MLP neurons of a small language model. Each row is named by its layer, matrix (down: output weights) and neuron, and shows model dimensions 32-159. Each number is 128 + 32 x the weight over its row's rms, rounded and kept within 0 to 255. Numbers have three digits each.
Before each neuron's rows, "fires before" lists the tokens most often just after its 100 highest values on Wikipedia text that the model never trained on. A number after a token or word is its count.

fires before: "\n" 93, " |" 5
L10.down1313:166127173160125109095101073133170128186140137092079132133150140101127061150127167115116168182121109124110077091130112111145107104179207144161118150131133133123146082124119132103160120181110093159155158121145145143186160167059169139119092151088118084166171179159135101129191106077162118113152164071110118135128098119132113146081155136114101112123108132155161146124139177125124165095130

fires before: "\n" 44, " of" 22
L10.down1582:198177196111179156064118148174104097067145138079164093178082122132119163124094089189111120139137148091121129067102158156134093142150105170118095138091097135103178133087091109132194113134075099102179095126117108201166104140159083122180067120059178142134154130119119106112150152146147114128177152118065153138102106126122167152096154127124147084092138125144167173136114121127102140191098

fires before: " |" 42, " in)" 8, "\n" 6
L6.down1546:139089135123101129114102128097127102141113155099100131061147111130118094119133113089165167095123103069102084126096176119149118082101160119099132147093146087150134123158123081121074115130147083175138116198151077149133164178170103080173145144084146120144122039145059091117114141147114077127175127168129183126103081145124148151135135139137104123130186113144113109091120120132096160171111

fires before: " |" 42, " of" 10, "1" 4, " 0;" 4
L6.down569:122121097188167138079162104076110160114118085181158134103111132071081135137102200143128184154171105113167149144094171140074167083126117134131112103177065145157128146155098121128091131113125043064166092136170189182095097125083147142123149113160109049111126101175131135120118118095137130160085127108155147159103096174158125086142114107061136115100128129132122139174148155197148115202133

fires before: "\n" 43, "-" 40, "|" 10
L6.down421:116157162159103088139123110148115110142176128074104122080155152127193118187115122113134177117130156088109092113079154125096091127108131145088070162124154105126174136163086145160149153091158119158165132142083150095135122174125137143108134089085106166145124121087137113149146097177116150169118131169138169144135115125130120138132128111119122138169132113117112114137163121154131128164138

fires before: "\n" 26, " He" 9, " The" 8, " In" 7, " |" 5
L6.down1303:167116126074113143109129129100118127099138151106153158121126152156191170141154076141142153100152125144144140121182152105105125136081128145082127120134148145100160119113126174172093065036130124152171118187161133108182107113145113132163143131097053170107107131184117182062166142158118108121210125159125120131186155142119147144097138193125169152089184179133070158116099090116127096154129

fires before: "\n" 57, "over," 6
L6.down1767:133115135160137107083131096175119111153104195106125128191118132124098084104102231121149149135131132167183142109066148122123143155106136122200126226096162121147157116171131134122136087142182187083165189062161126175159135181096116120110057089073150193147068154130171095104149132166155100076107177139110110139117160108139145157118075170112160061147082100121124147152106139116115072082084

fires before: " |" 58
L10.down1724:195135160176127119151096122155116107072167101142116190143105129169109099135134158160122117086159069160058138133161088125110110083092158106207123132093102104129140147146140094078141108089178155115131108117114101116111089107072070133161172136139099123092179075137143120118114173098066138170124091121138177150129095122105168131124099106130112120069144127129083141177131114186195118152101

fires before: "\n" 47, " " 10, " |" 5
L6.down1437:172175179150052109135166119138129147175098145120130111134164132172119175136067123153117139136138083098129170112165106122101116149131091183103108110151115139158141137088094112116084052076200125167148145081068165110110124104150203112110172186142161069138126158108078162161130141070167154131114138119113090097119109086056167140081204177148168092194135143139111139170134115096071139127108

fires before: "\n" 37, " The" 9, " |" 7, " He" 7
L6.down1165:138190143108137073141158121125116163134062110125165140097148105136091146157126110170124143133168136156113132097165089147099160124107108171117142131126090108131094142120126129126103109092170148150081139135139150052118104118134138109113153114127104139134173123140125140164162164108150120099161137161163073140112121161129198083087190185133156152148153145198147099165133144178081099182114

fires before: "\n" 98
L10.down419:126177143189152130151174120114137132106099151147147147121122187111118057101177122110116166079114130148116140183086110128168141208182204153168099109126162033116155087157135136096130126071193080082163158137122119106133155137141137139141072149116162062173107131134120189092136044144168103128125100193118148110134132133156160135112086091139142164131107166142193144111101155156145159091158

fires before: "\n" 51
L6.down1819:102144116187089168111144177101087080146041038126127102060145089156137095122111155083155149160143160135099120160108141101165094067134102158158111115116115085144143110061137083136105078099126155097130098147119135194124117159135135083153082104171180170185155159125109147124080092171150072086148120212116140088137121117145118114120175158126138100176088143175161190163092135111093134110127

fires before: "\n" 71, " |" 8
L10.down13:140103101076179112120084143126120100131139098139107134165126163112121110080177132139110110178155155087135145135125155081157068189153124178146102088109032069143103122101139123092134140212128122143133051132139143156162131162080147130116102153151102085142080154132114092093184133144136149120197089159136143149122092080155134134119151158128129071148117127128127090145108126145135114091129

fires before: " |" 58
L10.down369:142180172059136135099143114145091154081153137089092168144123110174122144122175110106124066109139113130089090135153160116118119181153176121159101150117128110103099097103125094062136133139090079175153144123202182135124158142117118095115161178176144078115209147100144124112105148114153076147148118132118092178091065122098127080117100117109128066101108159164123101162135076140087138107109

fires before: "\n" 82
L10.down1746:085135104142068070072142130136122136130119114147129141124164110093163138160112140078108110142148226116148089151093054183104095124147124112151152127129124113109211165180104118070194144153105147109168091147067145151130133119079142100116086130126114067143163113156127113183190183191085113168107080112161162137077120116107146114127110164120140203114092077132166190182168111126105073159137

fires before: "\n" 30, "|" 15, "-" 10, "In" 4
L6.down480:085116146103105160072088137116144143149079160091077172101113080125180090179077104143089116071134163099074171122107164143080151206117070149101102149143139124096158111139144161137172059145138161114131131056090118024169122184148198161183129136196096120191046159088124155131080090137122114093110136162110118170133142140146117113106061048133147167128078131142153081171122176143123144131156

fires before: "\n" 39, "|" 30, "-" 13
L6.down1772:182151101158136106108156087094083122190092113096134123078168067102149039128124132147155135122131158129111138103127109135153109117137111181124071136115163094086147153123118093160151135055092148156121154163104179037117115146143176134116106126141140147148094187109088129083174111119096126201178127151105110122094105140145076099082101061161140106115137146146108121137182101184068167144157